python train.py --n_layer=8 --d_model=512 --n_head=8 --n_kv_head=1 --head_dim=64 --d_mlp=2048 --vocab_size=9054 --activation="swiglu" --norm="rmsnorm" --norm_place="pre" --norm_eps=1e-05 --positions="rope" --rope_base=10000.0 --rope_fraction=1.0 --qk_norm=false --attn_scale=0.125 --bias="none" --tie_embeddings=false --parallel_block=false --init="normal" --init_std_qkv=0.0177 --init_std_o=0.0177 --init_std_up=0.0177 --init_std_down=0.00883 --optimizer="muon_variant" --lr=0.0155 --lr_mult_o=4.0 --beta1=0.95 --lr_head=0.00663 --grad_clip=2.0 --warmup_steps=200 --schedule="cos" --final_lr_fraction=0.03 --batch_tokens=65536 --seq_len=2048 --doc_mask=true --train_tokens=494400000 --steps=7544 --dataset="wikipedia_en"
MLP neurons of a small language model. Each row is named by its layer, matrix (down: output weights) and neuron, and shows model dimensions 170-340. Each number is 500 + 25 x the weight over its row's rms, rounded and kept within 0 to 999. Numbers have three digits each. A neuron's up and down rows have the sign that makes its largest values positive.
A block is one neuron, or neurons of one layer that tend to fire together. After each block is what it responds to, as a language model described it from the Wikipedia text at the highest values.

L2.down421:486466501548508467528494534503460484491553465529518496474502501444506518466493503525497498504507549478526438502465495513500480509495540527516508509515520530488430485555494505462476503498479499489495531486560532504484519499514469487519503506502483528517501474460452439471527528458538501479507489493463517500484501450516515469465535518498442487515449539509517471574488512564473515505501510549501498538496488472524477489473506512489458520521508521450456506500524456516529469469505467509489493534560505512543511521503
L2.down1272:489511485462510520475493501504513515497490468490497511485497514495497512527558503515508536510559489502516443481492512528504488467493535482495481502465480514524514493458513505481486508481526505502507508506456535489468538475519497484483454503518513487426505543510467491505516486515519474515486465513474463550495499481489513470503459463528452473507488493477501493490516489467514518513489509506498477520502533507477493469506504501538489509504483464498504497458499518505527544459530527504501486511482495480509481511474
L2.down1759:528469517522464518484496519490506473479575471476489562485458502554513507497528497490500487474505453522491528476515483506497462485485515497526521523494526460499477517530538498486492476477476505467456494527492448547527523549467485522511498531485505505478462516490511520533515483491454489540478519495520538495505512469556472493510457478535534493445490475516483530503497503520477497523521500483518451506537485477469506498503507500491476499549513489509477478509510449482499513467531505494462446495510521506525513492445
L2.down1840:484488518486479501531452461481502481495534488485494471494487512487542525497530518489495480515492469496452441500494478500474484480497503519465470522517490493500497491493519568509533540505459500502475553489509531450512484530471519490500510504498499490530572543480530494463478529535502514467503511524474497517522504470503506448508521505531489441491505503521516502519505504488490498493496513504461529537522527490501521475501506500481488454502492468563514479523522513506523520483509504492477505472505468477505525479521
Responds to: Sports result terms

L4.down977:467517514470483494507541501467526502523530534465510490491487505466494552480472541507461480525507523492499370458477472461517488536468508492470458506533529514483456471506528498542524468487496512475462475490519487521493463537532505499477513518513477555499547452479494527516478479526536463521532515503499511514480514497503497474547517544461497532497495498494492510481501508486454491492526493507503486535499501504500458480488517503532480487478478498437515487487495513516456503489501516494513469545488527488457484479515
L4.down1173:495532436508508481448492489520540473523510465512520462486511497500505502477467532470492507525503547496431394490499472476490501501460454489481530502537528453516459451534466498467495513475513502476467491477490503514466489506499517470494476546497479489545505473452482540481445486537504453481517523523493487486535508486529468471535517533475439500510518478518472507515486466456479476500548479495526486494524542515519502502465496513526472462505492511446474485498491465488471494493507546533495469502513497480436468494480
L4.down1444:484482482492514542498512465504474524508490488519462478518482497500483512462466529508532521498484462455503511455522499524488526443488476462511530434496466515504484502475472519429533515519503483482475478496489523495508516502493542441467527552475493504512523489460499515500497505506487480480509451539495514479526492513476504535487509512551482463517502504524485513482477533525512491550500504483471512476485443518496502493513482522478480556458507504476469520505467483532504509483490504530503479490476531538506501515500
L4.down1754:491522470503517505478499490470503433507479499443526484493488483543475498494510511475498515475519475496478462501468465483491457505477432473511514504512501527493504503510491486502490493521543518503500537557467531457490535528492537516482470501534522515496518451523500523536480495483449530535489485485458547440486529558510488469475463540482505525507503489490506487474499472469525528512513506484516504473536428534498522495501481503527487455485475476501538542523501473533480489511530512512521507483545473523491463473517
Responds to: Articles after proper names

L2.down264:503517469519486498501485479512457517515511493481540511438468483535501486517479517513449501488486478491504502506506510562492468479470501526482497582467531483522526504500464493551493554505467470436537502479493492550491516566493541444484524475474538500498477498477466506474484490508512515507483497490552554508514545485514500522504498501487497478511492526463530495456536475520497519469493485530508478442555500525513471467458504497504513483499470458476475487485500495546537504498516472541475521523522486493502516489461
L2.down975:490482471506523518460521489453519477519500492521551484493561465479492540506551447544463512448533508505533465489475512522510512466533475503452487500484483550507493519485497518528503532530533532480478510481505526487517521527505486494469503540552491533475466529481460487508464510489485544499481462495519527518556497487483518496472521494542486509487546551496525531515512504508497526480544502532511497466490487507520531480481489500480476468536486506515473509495487491481541493486504481510519488458533464466474531515510
L2.down1138:521541494479449513509567476494501571471466520515529475509552505455470546490518507490496479502517450498476536502487513498492520521479498498470492498511483479510508503483506487456529517463448491499506485491490535506523476569527473496512524505479496476465461483541462486490493505465510520529502479547545480474489555515513535523527519523484475494501473474540491501517494527475503493461511444456465528485477501514531496489443534480476501506491536522495437531481487507515465510537488517464526488504467429514510459504526
L2.down1584:518504523509500459503515478469520497462462480519487482469518533480509455467489453482476467496520500499508492485500504499472532477545470473502524539514497490509536496491468496483508521494498476471529520501508494505485503487493514506503476510531505473559515514507474512514461495526462493558529523501530492532503522554482493463517487508513473497461500493523536544557485537486480471526492506486479504475517497494505522495484493490506479515512486508537527561460469482453509485499499501522482478527469508516488494496517
Responds to: Word-initial subword fragments

L5.down119:508495499489506520511474502488510540509495532451524512508505495468525488502467495519438504493469493484511491498561523538492491493503527455564489518483568417479557513505481509496525493491501462497505497452469497497527512535522529494465492556518488497494499551492483506507506546532493507496475505502529488505456501512514476461442484499505456523529536504503517497530470482447523503457534510525478518529528503513531515488501510461454485526464547505534472472513466478500482501495518429509502513467499534467488506504529
Responds to: Causative verbs; word-start fragments

L5.down1229:536473489492527526509492501507479500561491511469503493516486502495453499516504489519495523457499476486508562497542482546499504444462506525543517522472497489524503488517499513464491516502491495436511512505499475515497501540488547481468522477522501501497507459488430488500508498494496508479484523455484515491501548477495458463519535474478487459493495504531479479478468521486461488550471469516456527490539513492488538477523513534528485491473550516511512500517535491482488495523479517485468515516499494503515490487520
Responds to: Inter- prefix, parentheses

L5.down1155:539552532470519526515526533478481503481521463486543530489522515497460507510510525508507490480479528493494557498529529488523553478478522503511483471475532486484443446486513532534503499476502470452504524507461510528427511557515516480461475513525508499468516482515495510462511512487522506513529499493498476500483493476522465485472459507520462520503482488485550512488481471494489490483481464515539530496519524523516483509484511485476487488540527532487525517520499531472480485510505482499479470461479526502492526496501
Responds to: Field-name onset predictor

L4.down106:538517485519506519522528520510470490511519505486535506466458531501507481496472494487536448483500555501514530516538467517483511476444503517502525448461553501516506420502501490510486500436485451465533489476481508525509493501517514530522511459483496534454527518500505556517543501499487462531511493451509510505530468495473480574482500500515491492489476455513518502516497466509507481505516507537487493537520506464519447498524447436426479486538490490501509554530534505496471528571544471470492477493525481512534479541457
L4.down130:565502489526531515529457540461454506500485477484501438464505475504458467499497464497534468530484460496509517472467487488538527527496512498497492527511483513487492504427488446523471550484518465510485545490465515530509542417508507478485474474494501518472461486492473464513522506506480465478496471546489498514492476481514466504513534497506485509484546501517529518490466487483550487513541448468527510472508471495538525504513502528453519458483530479506500527535471468491468501525503477487492442470517499471519481515467
L4.down655:524491507512458464483469471455524528471481476518520481561550459525488546484506487492501504448494493541497503462504485473514486512527495472498537488444505508492486527482493503456571494479473461528496527534534527469541529469521456496503505489503491507465518443530485446531517546493491492524485483515491513502535519564527501486503483463540511514468519510488532469492484523506507478441487534526506453455478500478470447545479483502485489494505528521503497500490514463465492489512490501482500523534479484518512557491505
L4.down783:464544488551517504463509501513468501524543496495507555535458506472479493553566523510515522528515536550521508555511504521520508496482496503471496513543474494516511504523499431485483493476520479453506508473493503501516505496458484496484535500503494508491537515492476495490485481484509490484525531491526496510518552475555483509489523489503549507493512524534510496504471500472511502506515469518521465529442516487486495497477500472480525523556498494509499555488478523474494548533531498485502500461501528494494496509538
Responds to: Field-of-study "in"

L2.down278:514531481523510522498487512523452526505478523490460509494472464530537463544531501504478508481466543493536406498515525482510512484506487539515504511470511490502521495471491517549530516528524522534487489521490497469503468507494484483473510485537523501501507496484530493499471461494478434474516483477501522490506488551496535492509485524507536501530494513511476500481502502488542491479512518500443506451499478481453520521478524522511494511525493513506478509496483495535494480500521487516510531533488530510520540464520
L2.down1235:479516495495472536474502502503484468539522515477536497493537486501474497485470488527554520474493484503506528505528516486551516481564488497477535481490487522488519450527483499511525468469493472499505556481511492528532517440502480486490478464504481483531520486527565485465525510478517479511512506514499497494508501484535492506499530470525476527481472488522502492534509520489501500491509550504506484521487518521518470519463493474520529525491509487507569508474498477515502494463507470524468478518473512441536502506544
L2.down1498:448492509474481476468479534471486512512525499535512501552550480497484558507556528476538547495491513512486469525508501537468541536509518494475519487523514537507468487520452548527489494495500511514506560511545496481503503436525516524468517485476468519501469528518529489491502531494496497537498541511503535545488497517518463498529502501523507497521560498513537530502477463504498496514504512507467477542511533485530536478533531479469494467514530479494455524538503524482487481510480500543512480516528484509479447490532
L2.down1741:501483499489483484552513439490483501495462542497493493512521510503523490490499476500536493486499489502491491523460514512467492548543496485489547505422509484480550486517469544468489512477510490516476503471474522486466487566515499491506482509481518498482505515497535526515464542506496483484498509470516478512532472464515504455531454523504509473511526442495511530466490503504468468497463511527506508522504486528505499529516517518528524473504520494538522489527538517469504527510517512484527500505515482465506522455479
Responds to: Role or title slot